Part of a small language model's weights: MLP 768 SwiGLU.
MLP neurons of a small language model. Each row is named by its layer, matrix (gate and up: input weights) and neuron, and shows model dimensions 0-127. Each number is 500 + 50 x the weight over its row's rms, rounded and kept within 0 to 999. Numbers have three digits each. A neuron's up and down rows have the sign that makes its largest values positive.
A block is one neuron, or neurons of one layer that tend to fire together. Before each block is what it responds to, as a language model described it from the Wikipedia text at the highest values.

Responds to: Unit and symbol tokens right after a number in statistical or infobox text, such as sq in per-square-mile density, % in census shares, in, ′, and closing table pipes.
L7.gate65:538451522535551544478532483510588488484585546539499511435511432481541474481414429510451516498487411503484506531561471453452421421427427524502484506482457490524408515581580473492531356480564542504501443494397483481573593575404470541587556461475526474497618504513511490371542479577449471472517513555417528448523466522461546474497466440514505416465458512449519578541518455555481521516510
L7.up65:504422521453622487590526563448532631544376442489441536529567421489391470526529522414465538455493518482553529518476525484534489524538421545616539391466523446561511431527484564455478427442611489542494504464476347404488464522585529509496437485524464454462604514525528495479470474527523466514487518502545512580518510536529507471511501513456412469495393460524554528487574493479415443449475
L7.gate382:548447443433516556559419508552561521488542488431597505502491507444540433542441557518498517398478615561444486441530407499460512487562472540477493515445511488556523526494455422572546496481393560526592520502393452445604528430498614504513467609465497526509489489508591470526550501466497471441489517616512476503445483492499527500505537428543506473488483533550461431612534534519460445452457
L7.up382:487521459459460496494493595565491380459404541497372576540543426412449485434424563493539443517458477479551517456537499593502539555458469529578512495406601490558452503473477494528556458518554522385550488454458517414585558459455492578475459506514437516463476449507477520429535482523565513484464526483435569517514525485529530491408489526488497527504542572462421481523464495420509542427550
L7.gate495:446472532549534484529556531503560478518514519486540409466491503562426435542466517512418469437605481534470451444533422493501523501527510539527452529448536542519542498423589524600397409515443429505526469474545486427525539522486593479491436538423485568454483488416548475432567514533458470492474501626549517467502450487425537425407430578475492421478544526550450453413517498514543529487469
L7.up495:482547505503522475464461469514511578529512410573463506455467466450513443542573462450389608477476457494517495484489425460564543532473479490580502543464505476501454479514370480458629585444436532503560542553453525488509456497543410495522416486556517617516484542498525350447536536479462449468449524493453513485471533474415507503484471511481426562465576454502474456563361409449466497482565
L7.gate568:516543488529447483449562509424544460479452512566532435426491476505487368491488530528409495507468475520416522443583479554518568455413476511479517400498635594495482553544439479578430535511535502529465586524494540454496497452522494480495415506525460543432414520438528437440476538545550402473443541457471552481497428481516556441371492538478429415480532614580554579509483503521527511417575
L7.up568:490415501542497507559487515494539503568480540500538549422441484567421463551555512530442522542559569582511578535500495554468391553477501493444434503494551562477516522519424480535544511540508471639525494543574448487527477388540500474405588510505501481503475531493526370436491490593478438539496495511414505566540437383514591532580338534479458582536501513600553540498477558464561494462474

Responds to: Digits just after a decimal point in statistics and tables (83.6, 16.6%, 465.3), plus word-second pieces like "ot" in Notable, "tt" in Ottawa.
L2.gate408:521503473552542585452498512555503465469531454501513524509521482486469550401492459576464555584486522530415530499538520574414456454505498455461595440552456486510415473494553512507572505507489516434595540521407441475521609507445536455559487506530499557506482457444476540432544560516349415488499596430411563515536477386473480513438484490590523441564531520498593481503532469557439518541538
L2.up408:503400487519479505585566497424574525392419457460561472432537469475465527427506572582505505498509519533415553441385440452488537495478460427511432551537509469407524546486487475487466466548497433610615481523462459457424457427513490463590434516501568485479422444615537507518506459505526450554472525543450484465514525563470488456510535591545471528463553575454530502494543520504533519494533

Responds to: Middle word-piece fragments that continue a word after a split-off prefix like comp, p or dep, as in comp-re-hensive, accomp-an-ied and p-urs-ue.
L4.gate9:463499541438553582497514506466423503469487588504507543455477488474559539513557441622522523584566471611523579501518543503454395499508584474451595386623552414543454588520492541504514548540504487469572518542437414471437434473490521561472461468507420486466470547462497482501469453534489546530501454524433561463458499514563524524523446592527536553534477524490455507464541489548577532501471
L4.up9:631449532499529523528578610477546539563536540497526538505489523486580485416471565531486438519443398501377583501526488596509465422478531460447542420622432469627469493533527561530552494526383516460513625548428401544454515546538492532509418466467502513482518486560584521539543535544509487525529498483536550507579474591487515507476523489427482506563511521579444516445397453575495435513481
L4.gate124:511541458459583532594514490532417460610459562495488461515532502535527545462626470466569439578492533533473444609482500441439521543499541545502562498482438544525467461471449464464532490567454603523577543593512447527569522536526528507462423576522455554460506522560574473501560536501564549440470593568508585564514519502495526608484492577556479488430502518567519606570521548481484546533556
L4.up124:632477484486515503586501492523436446560538587429492488492510489496523523523562408469495538554440439587378548540495538496599504477474454591537506565529451536528550525553478437572552477534554553500379459555482428523433543506469621525499598441440457512502485480517524536407470463583506562463458529568499516572452457591500521575423450465539439492512502407533476504512589437523546371584464
L4.gate149:417472448512558505516482539395459502454557508644539557423517485538558452520486592555557441504587520549509625552462511491461509494474520435469531524527509391530462522439541510518464494560412521406522510568480505463463472475500579498520601490433598597541508530522511486555500538568453515532509432525561495487527608469585480536432423510487570464532503445561464478475563542481502512540495
L4.up149:501560488429516491509481565510466525520471582504463454517473486530528561502441481444468415494468450460508456495409559466514489457457462500491512536521520494540422545458551505568493458481502456471470456437502523609437557515531478518455513548469458544477561575495519481554491342562442583564541534533477417516454523577485484448470573493539585503416446509496459429560531508557504480505501
L4.gate186:518495564460512476567504497439453485524568557471536559584452624482521421542493504522566496488477525527494496582525440531578450400498435471562512621444492541493446546484508492524512500536492472515401561439459440563485459559550512466515416420430476485566440486482470441510586502525498494336513476455514583527390423427512568416490524560508460452536523591516537507442483550548509442599539
L4.up186:448442514458398563542569473519558482511372506435489460547569564494587470507545536534493502504494490558506492526416490543523605415503468589528444492511487570565422441534497500455493486543607509437507496514485443492539468551528486434462503538491587535538528497458491495543445478546570478493599531576423498585384547541456510433565490516590565520491488471468502528477516500510500393564460
L4.gate191:501486473474480460581532489495537555496453446468476458582495502469515442441490620559513503565513512426504549571521441500383555478445457497491563421501524584491557511512475463516430403535592539468445514495453509545553451564448568532453407514544421540521489439541474585544552538554502484523521511412498518517543504558545560442471496512548482546572494539550414618502546387489523377524516
L4.up191:502436547564497490493514468478497600536508541468545517494541488504493510531557496557568473652523421501521506479389485541476453456493440545452473455409517437427447495481556456443371392501506484501581508502521531399420448551457536434404589444465536496465482493604509517502502415526461533562469617462512511504512574524520584473479492499505502492527487508510500535447569422497525431404403
L4.gate236:555459499541528490531497549499505501535625554504452410499497514478477495479514483447487572417558449452466561513423473479517497443527525450487514551525606575460555575508504474542460548417517502547461578438375598512519470593385445464446473491569485500600524498559537502547487524534498528497502466475503547543473612494507496496457511524535462593569464596493520386519610429467510530444434
L4.up236:489483620521544512417516539443546575401526506465517476507435515484545480505409470447565481443518550551499503514482495548564478557509573520532482456453421579501520599526393452516507587461550518466459412493467527538478437568470486543482519516382498509517413487602445521498485500518501529504485466379446539488492521480628521500399449451514487623461451567595423502527527450437473451424546
L4.gate282:529533555414547580512489529500506488404478488550449470603536467476506527494489607448533489426620459613578515509530515570450523571522556517510529520465536419536502417477492508379454457490534472447499545434587488573485521536544561502465498467473460555504527595552521409481605540446540516440505485468479541439453516411452391466502512447449488400469487498501524517524386507498518542475497
L4.up282:520539517546568595537503554527636489484498548473440517471528618523498510587533515452522455517467579488515507500403468512483403419519479546524498497455505549439560404450490541478581497419521473503504516574520506599541545534588428484513506601483480471542518503531541506545473510498573442544497477547539469536439560486655453458561596393540610500565436569598473505561552509428490468439555
L4.gate427:488512566546488463474579541467548524518532473458504594499505420457512460534630525516518487553593558551497503562438458446447479376421358470427526471471485515500549475479449527506620527545540489466527539549474515434574419461493449450531470463491427406572481483509470530491537487492471455576420479519539512545496507544516514543536620478559520478457464514543411543426560473522447425525489
L4.up427:546408575489513503455600463569487481518428424569405506551524466569509428488509432570572452457571535486458499524387439463470479553534599485472522535476487540529497431488471481503525463425497500440445475570501480508513470464410572472451488423438494532437523487504541439551495506421453562445519489470580465520493511541586562475458508405454546546440469424558564503472504511489516525490536
L4.gate460:511434540434464501509518585491502540404531513487467469451489496572503450436545487463527559604545500560439464467451517563561541456534608571555575572532488512516547526561429448536562537454551575447428458448513494489445539571518512530450534540397435479479495473564475532505499440446533533462535488513474505446567556508551442594460506491540449552575514503520402450437494435426502447596466
L4.up460:524539466482464529491526504496510436425459518558513603479429516499512567491522528464498474428471477453419384521555468458524492437531595530541452565479591488478501449486475476530609532481476572393571521529511434439504479531452541527420510479419434427592603494550462512497528560534568459441527485410524537583427508443585563443568497505594548605602499487501534455403516560451470523421545
L4.gate521:531606567412522466459595441397485471447565427515565620465545532549502548529502484557491509524588592546562565530427361543533521507538520561618492450481462488520540503541505453556434529457498487527490506592465401532478457482418443427487491542523537513427505488407483471524427567521492517516442567486560508433513520449504495503453549465538494506567392620431531442490472536453436497482482
L4.up521:459539419577433496517524456501529511538527489477520556514613570557485585439506438544541442360592496457536578517453452530522427500529507490548516510518437426496457507399432465577523502481449574554431541445436462494489487514436441473422529520450511636475482461533496500462540505446427501433391415429595561474393503520528443495598579469516471565465608559392469510497403546461526595477449
L4.gate540:480474527493492412503449505513503502435459483565525444440486474503450492515545466614513466462530457540572566489424391517491514500434555571560451534509520537512459650431518457579454509512516515556568583552538509546496574607577552486437470485429469461546533507524398532451499485430439493495513498567509478459475471572433538473507453536434554493562453539440491394411465429619452532493427
L4.up540:441488468454531426460500520495501524453392434585513532543497575485466508526487523541540489456656542450482518467534511470568491484556542564475455503570510479520471462582404558500553475535481516431495576488538380515458527415467555462502478415430560422479596492485511545476512520468543609521502519500555471501466509535423451561396470492557478473472480387589518472446534543527558540505471
L4.gate672:555405532528516509569510504521521459448528543542437561563544496453489468503441554474461604543586456513536487502535496503546518387527500528492446447462576612500540451570423476516527441476483435407530433538488486492507627463452480497559523565461455485532539406478514433544517534482519548500408484537529413524481575383488475419596541519458427571485414528503483512530483441463473430439485
L4.up672:480442402551503576546513456430429463545472504470505458456506396586505519471432449523524440520578497463494492502549456532473459456468468516576497477426487466544500482539522494478485607497604585598540552507532503482455454504468460481457486488521475520527498440463492397480475456380552447537515498531529583460434413460520462517518520524518578455487385566506521460543486477526448511375400
L4.gate696:525526585621453492557515525470505484477510493529498431444516501502531440570594458464570490520556452537451532535506561489480547430513608534460524505588474531502495442444467486526600591432574499494456492528377501522470500559542496456498466473504513564555457433459419610379490480514538456578440537508499539502465474495478632437448567596662523419490500520492501504471555469499520374520476
L4.up696:573539521499525469592514475443461489497510549526517527485543555498443443497525572481559501456477487566459573519461568561477489435524558474537572544553508522325436423498439615437589567418449445432453438533470479562422411509559559504575410503460508462524535459511455517449550405482457460533401446527463577526489429446558565511528454547558449442588452536498485487544454495526522440492561
L4.gate706:530494514419484532555477534441507489419541482541453491499503490482590372527415458558592401461457416481420564513571503523536448490465512479502469533537682487481483447478469472506544518461537510572465567540461448546417478436469545422492529591467428477420521505514459591538464552426554479455551448582517484501470485499534449561461418589552478565531473557541525430516529477494460604503572
L4.up706:525538487512527521511513451482519450493523539521578553451570497522478562516545494629469510542480501472468534532478453581499511492445466461527465521451431463566566510540464456572392474504498550470442629559549559551424461536495477555590582502527486454524475433568445515417446522495493423540391404527407431409571474469485521410509465534550603504498518444492531487491460564491481486437534
L4.gate708:527472471487593495544557543507494530453487492453527515537479470434388523585508495527511627479544529511539551510473496484514560491555630416496557530427629469476463537453504539522534657486547517497531527569470497505501585480489517481541593650505388451545477544485557491584509490524516577521562470501460497487528426505577632484502454531503520556472527401520465546458575487536397487515584
L4.up708:455471506519451576518433479534485378394563505434479515464530425378502513464500486545420502502421533527382521552469519558491498459464580551536492508497549470552478473492415592493543575582392500544435579485583503513487513597555549520558510528498500505542531582452398472588457463465491545590519500517508521494545470487481552613460429465465475569507582514527447487488464462499512545499442
L4.gate756:500543487464495492500488427478511482519516459508557493501508460542551533549524536467503502402530556494491590458568477440600492511564576518475485423437459516488505500512482590449491464495593489517410508555519485563525509604559508551474569405436450565514441483477506453605437502500536523463534416502528606567446465486587432551455425524539445518487480478497509554540625534442469423531507
L4.up756:518415570430502560570436486467485506526513486594504512568572533509624482522542521488437534488565439528440450510525516550503491549469483532542465555505440538514518570565485565536435572427476556555495576539400420593429468424531486441416548575501515502557560464501562477590422508413354476455452462454420485557457519447467444525471476469500485495545547487488626520448497449526534485492488

Responds to: The digit group right after a decimal point or thousands comma in figures, such as 10.1%, 47.85°N, 2,000, mostly in census prose, election tables and sports statistics.
L4.gate49:553539546512468492457468534474544511486583567476423526446510611458440481550530515448563468452582503465512448458621571493539489419527535449506467510507528499362438461463536458555564550601504455506488369550447423470448460483447618502532413539504440504548450482601502421544494457436540432517556460511470484524480538418572491536477475553462527507473434512504527581499461437558395494460529
L4.up49:562538504613509481479449481557524454496536535470505521478516589544467534465542470467462594478522492502505488426589482494504547432471431514548431551494487520527544456492459447522614626575575556523467447461452451472445565508567558454416504472557399492519536450528500454546465404472562437511516490511440506590436461536528472431498560470520445539441477532488581570428518472497432518548451
L4.gate68:546470477591536548560495511555426484469469505552505583446486396533402486434534571526515514546419561502538497423593571603571602579587559484505487514414419434487482504529470580501488495470396434517419457447482478508582584494463433511445519511534429589537407451514471400528576475526531462513519518423452549511524539530575550510521430432602511417494574518445590461471462415406447475488482
L4.up68:425550447399510460499538557547516466455453520498484444507495547414406475521451614607519476510468370434456537498588513457485487443474583384459538492524538546573416509439492573530486558511504432418532522517481426458574510514420470509535501499485564461617577427506465498469483472596504484512531559480494500466479598447400563508506541485527508559517504528408524641466424479498428494519498
L4.gate212:497569473514510446569453439438460478489547506438379435465518409480508528455467476583453450447473569495564479473511546425433451514549479472482517445417593546480520502381426552420458473488554500543531599492473540570488519483445485559530569506511502508497533404586526430546540525576471527438515461616503368601474582495489386470467486594516477510569437515517469519507605493543505581512536
L4.up212:421389618526582512526457536512487386369542506424489510381443541425520422458529499425528390466467592561432525475457542515495520517453457482520507397517495522462521473487452403490418493448459538483537540456516538441555445448541474503535485470510559572696518488444596497521531494443532457514540476460529542495421499535517495543527444462548470533525539474514481481536461461553489443462440
L4.gate218:439504553513449492598542444534491505516522472558565576419570482474513527529446438471576455501453549601537515512593504484510452564560544491488609450513501514539452522547590485472489537460517514545543540525501474522438477436404601550540403587464472657543529587487473421533509505383509479407495465559509505489456482486524505572513448493563461514516488470575560429537493501477551504454521
L4.up218:509612464480401553517518500476479441575546458464483573475557428527523491542537401466543396568519543534601466479519553527500476464575561544487516612579514460526481568528440565437535558458395603457485487511445514502527543532554451493545453480517545482441516561470470525498554514514545516455526496421455449504512536492567409497515406470584513438507439488479579444418528512528527574539478
L4.gate219:413518574472458521535519501511628555479535486495446496434507489482511486526439465502547532451492428440525542395467484465444476538396439530541465484473491582515490565385517466465559494389508404523526536517453582467511535519446528500451529463514563510585493528470450492559482478505592412581437517505508540537430454381482565445512489416543626478441455494522557524513485498438464524397464
L4.up219:572417536485524484474464573441498579387510463554541427401502529616486461497463559406493509476541507464505467460415566477587536511514468481541551486479501485581483518538517445481497565442532470414538531430449453500493498475454441543460414527490549496540539523425568471495431604464455509534486508429566461471491465386551444512441474538402500567455556568521524595580465548477574515505587
L4.gate229:525432461456505451590465434547543558434496481465520476508605490553409458507576481499572405521437480530484493538514442524503466487512483434471444523431582461485465426467470496536453543433441431485475511518500440471399499539437561537441542448497478549542448492623462461505465486495480482404409556465459461477566402521502500443527445495529541479590567488485486510523432475457568478435521
L4.up229:461539481531520472536506490489536531561509604487489437458550454504431641464555414486510362482519548573537477411462546444460469510499496400568518516388543492535444517444433487501463492432514504441540389564434472511462472577442508488432550529580439592446569442406499424505476466499461561520480443459405482449543564468417464435466447507561513457569488453558467482478488499457472522543501
L4.gate355:449514518542449476491509571501568516482470474419549444469454540450507492478579553560470472442485497495550499482567450415415488536586512528395463488483549506440521573515561455546546443506518531517494540545480609543546480415512504396459496522555406515564441426546560495530490464514490427580471547427477567418464511571419447460584484529489509559468426502520474566471369499450563540478486
L4.up355:507429514381441480512492479517566500473543530484394589422438512485520535475490522530560491467497558493494547511495518542424420434533462509539522445470570610494615487498456550586445558518528531440470481517521422449554515477513509444492475440455500450456432469504513557540481407507562512531419509458468524472508604478563459541537534502652475478446521554466525498434437500452506486418500
L4.gate373:529562495496474529525544476499627522457460448477421546497478434552497387402470549508492491498537649529565431503497475491572501435538493611395532478472472510482451472444539510519530537537494468458578544545531480523534496494418451468516508493441515559497554525472473505554513541502444408454549543489488456448493467470511527584487473525533488507406540418494534579548472573574507463596542
L4.up373:475499552526428392527618502539502416408584500543477503499509427531546432552455452472490474490550466488547555526496532506499514541472431545553593487501481434446565425482533496533448481517501523413517564542483417409418555389538490589531493539540493492440573474474422421498454524538455558593536543422580523526508485490450511542467525550548524491435532547541552530526400567496493490527451
L4.gate563:515491458507500532590469491532533484462480514493557396415523475526551524458521497538503437481405548467471387588498477453542463559590565551439490502444503520578489538410477570533448526462495516505505512508535593551486475525440467552517448499386418576402511423516444464473527562457482556508499506565507540471575559481494491425515581491475477453456558528441437538521475429484509520634501
L4.up563:497514495457506514507501362495504506531430515453557556515480486451589515504497451481500525473573526487518478480530455386504450467581474444464399413433472391536614487466567500480485517522444561442535497558560528502519480541488478531517452441528498407576524446501546481457476458515559538512579510586491489459565571464445485460491541501433408560490382480559511484442591467569614512523430
L4.gate576:543560490475410470467550596485430553511418528533523619556540529539515548494568528491537468564471477583542461530502595482490565476516555491462537459518428442535468503547441556525549544452509562583442523492544481438499512479453514610480479476495476573456475404524445545532505465369494484513551523482508416517512462513447462528584453434509427467543406488511588562451540436560677481505486
L4.up576:522497521459548446528422486558528602440493556555519611430447459528434465538601469438566454494398432485537512502477557500502576481477424490496499519561527504566529529460458542502416476470494607553489566505429395502429557524552518478499492523475498632501507492553484578539489459517559513559578512527461568629546503536466467447455462497573447496457405497521541512536546476466484556534458
L4.gate595:450407484450535468430525549497531515513534507469526556487510458489535392589525477464419473522494578528563520456439477528530482490596444611520559552452462543432509444583501543494589409422478516560554513494488425503472430482525497432603514566590590497519518487491534540519470487509442545458389522562441525464594572528496552464510462540495525541502542460511476383497501530490541474483506
L4.up595:496461500463460543477480551530603425447381527458458499391467579500496513388540429474490519427553525435544464407468471417447550435472473497509582479541464539468418504465563492435501486531402516476495438427384464532547516519474533535531435514474560417548507545502440481471569418365594484492512567506505388498455560575501565396415581506539475439503498439490529459516537477476521447505564
L4.gate611:528352524470468501452501566537546539471437427524591413458424536512480428447515523418458567542513492523478499515451461562426452476422525531461516460450504529495410444559520512518578567500466498542554496553450510450526451467514477520504408591527511434528531436436462429525469528545360510548547479426552533436493441450543557520516431549580400472531562515536481387515530484514457490431451
L4.up611:534556615512532479573407560530461497488458574490487452473533474551470468488497488493506479533412543544496577573519566588471391545522459530476502559460491445518495376488496530552472481495463512446492535542539554546602489598468437473368525523533485578580488439470509487463361555515419487501514428494495457510436431512412531474552515607453489482437407484471568431497476523433426516449437
L4.gate655:434573487538456425568542484467521487488454521464533474594474389536449489576473473504570519429472493422558531551535477483519458537486538479570467397428515453569553499522482544470485560558562316446535477579450477389498414498471552458428473469489478525526532535447568466493632424394572493450529520493489494482561479476490511486543481479450498571531431437508527521466489521547425496527446
L4.up655:531552522396523461443442531468521477474491492454507557520482515464400457550522428522477467538442523497464539476502536454585495572506496519459510521392577491509444502585489489505564575455500407470571457517537499510519491326490502491562416510468446601484539568511545473571494513477386465462546469524574512469502513510443544525533508547489507571475482516496416513477453605523597481488549
L4.gate684:471516505494605489532389514405501440487528473537458435505512437518532496523411569468515429445456460518530543605509478507391583431517468539538450598458587479512520530534569421525511428538447542462523545479463527436600497496514547535494466494487618482540504405466471504408384471615562402520457516557538458435545452507398443478567551494518444473524485496525577474505473526535532546512489
L4.up684:501473587415534565413479523527484516458507476607466458440529524521496512379500494428438502484424523495518465587435507471491538560501441480494425490469495461498476484497456411476567478519518489435571511517545449475483429440437493509581565512437537418527518413480472478522467495467476446497510475488500536509499541501500541501542457460475316425416472410514550513527556485499494374524620
L4.gate702:463514478406472488526612519473524465438504486509459528502463530502462357482512613411623467564454546521403452516565471458510504480488574454433509426532480483448540428490438494508560488497560503556480539508502526403501456469503556542606549443578423490400516368571413462546540500475575546492497594502468531550599416571420506552496470467485551495590527440497466526464504484453536484451453
L4.up702:497443518572476492497602562408529487510420551405543535470504453441445516548555514450524470450454469520495450470516470535537532600520498507517510436595588592410503444481622477539512543480434515574561542564530495502580502468426425543553440460541494489419500443532487525653549471424489550528585403486507608524502502441499541498504587432525576486492525474502468528511526517511464436451518
L4.gate744:534481487434459508413488462395429509497502538534426531625486473552442537465533402510461538490493438442536493496568451492465453481504409501361489486490550418506517491514472481480500432483488571462591530486460484462528489401497545523484457603451499510513391401486428483464528494500486468553431522512559549456404499523519437530492534527528510491474517444631572529497476431427531496523487
L4.up744:493476514466529522501532543490531485459397470565458539514468543537512463549528408458440495510453548492562509558609522473434470533512521509479529492397514470469475452429458376452419563418385457493517470451547478467507438432477444473503534630434587457531471458504563406489437460528465580554496565511491510547511500581402466520480545498499511487543585481479576415531515508584544435505436

Responds to: Middle or final word pieces after a short split-off prefix like comp-, resp- or p- (comp-re-hensive, resp-ond, P-re-draft), plus closing braces in km^{2} densities and table-row-ending pipes.
L2.gate522:556500481521512630516468543502520498478509500482526446367494530464583424595525458510489573455536498567508547588406437549503530469507514554465488542522548519415608461498454464508534539499522523541499484576462574621452578410614455562502529481539399501567548384491530459575540593496471488470568538393509549464518490503463545473477507544564463546571464485514491450494514470472480493509506
L2.up522:472505468492548449532520476453445504493530487549500563515509574587544472532498453494468647616535550437566446538478524563452573547610570553453494599524479518544565491532498431513453523537454509511545484480462526559461585444554507489454512513516544526531473427490551422576491517467500555520444461496513457468514547392522481595568539517493544574458517490560586497546492375530415525492551

Responds to: Middle sub-word pieces of long multi-token words, before a suffix like -y, -ion, -ing, as in Contro-vers-y, Expl-os-ion, exp-ans-ion.
L7.gate79:519523534469481491569515492492527456456422448455549407464462498496594500603542478498541379503629485546505507522495355564464520407571481527466586532478498540521374466527510512602466502519472489495522589541549545442516548546536436515492566540440652566530539453533477544548449471563541468515502486480544591581493492439490474494609480463528665522512493498483525561504450510553501499415529
L7.up79:468519492570478535543514509499499386444469462478521516546458516522504524443416458534555363469600456523419550525450394476336518528494602512557605495454495536463386546556440517509458524497439554480526514528582514475489524482496490521512473407527532545509478463446521455535513500518529586505489490455500513474492476557634491457506588483458446488519464521498440545513519509475498614471438
L7.gate473:526582582454465535651593506510361468481544571521454491478469515484440489575463510619561420480558469551563505489428480448534540580512542478589537514591506491544558451460447526496499543515545544522555527534496578510516517524507489459477457505499463545528432441493506431521537463570536507456525523441554492506585541429521416559527618477436524517493504591454538488489455518431433534535440
L7.up473:548542377433511535498403517496491476470465552544504509537496398539520419463475487527486467559537584506494556504449471507520443505511510520560556549552518550479526455579389454587435539512493591574548551490453565531471465462370573430515541509494384500549487419525561484541549397600448526511492528509481520510492585475402599428546416527513578488547545473468497557552552535510476430480576
L7.gate476:449510465531422496541523567472509444504519444589485474466589477445488426504437494565484463484603513491507434587447549461503479431469566508473466572517459489508482522556550466504473547510489562444402538481476506419421555530535492503459481470511535557495423523553531479517545464468501470458450541608558568479592536595414544518524496462500450419498529445430538519549519526472464524567386
L7.up476:408450525508491540656587540464469483468570529428534489520487466570426536518339560564435492573516495537581452522483502518531446473490542534442493537477530509564473512433485524543534584485411500479486494561524583473470488516564434535484525488474540521496453515541477547543508487558512446517526493515478500573484476473433456598415528393496550634460535513489568572484470494422433452474418
L7.gate631:510512564415455516526515485525462437452500521538435548512569481401450517519450560474544453482538610521432496527483442552560533489541522468529477403520507459468466462528529471487511483471535584445515508487543518425501510485520473548559525480509509512468491441430556395471501537567509538492556597559593547538432489479411397477444519539574533452530456493444560440509420511484450496525502
L7.up631:530590451478468518547593430502482493538466429456463627496450508502540460467552436573477421506491557454399483547482563535468550488454542477523487509527563587572503510553506522517580484467543518411497453437413495521528445520465554542507535483612557494538461531455492519569414496462561508448565491568503523509482593431478548417564537442500536493423537527441530461439550481423457486477375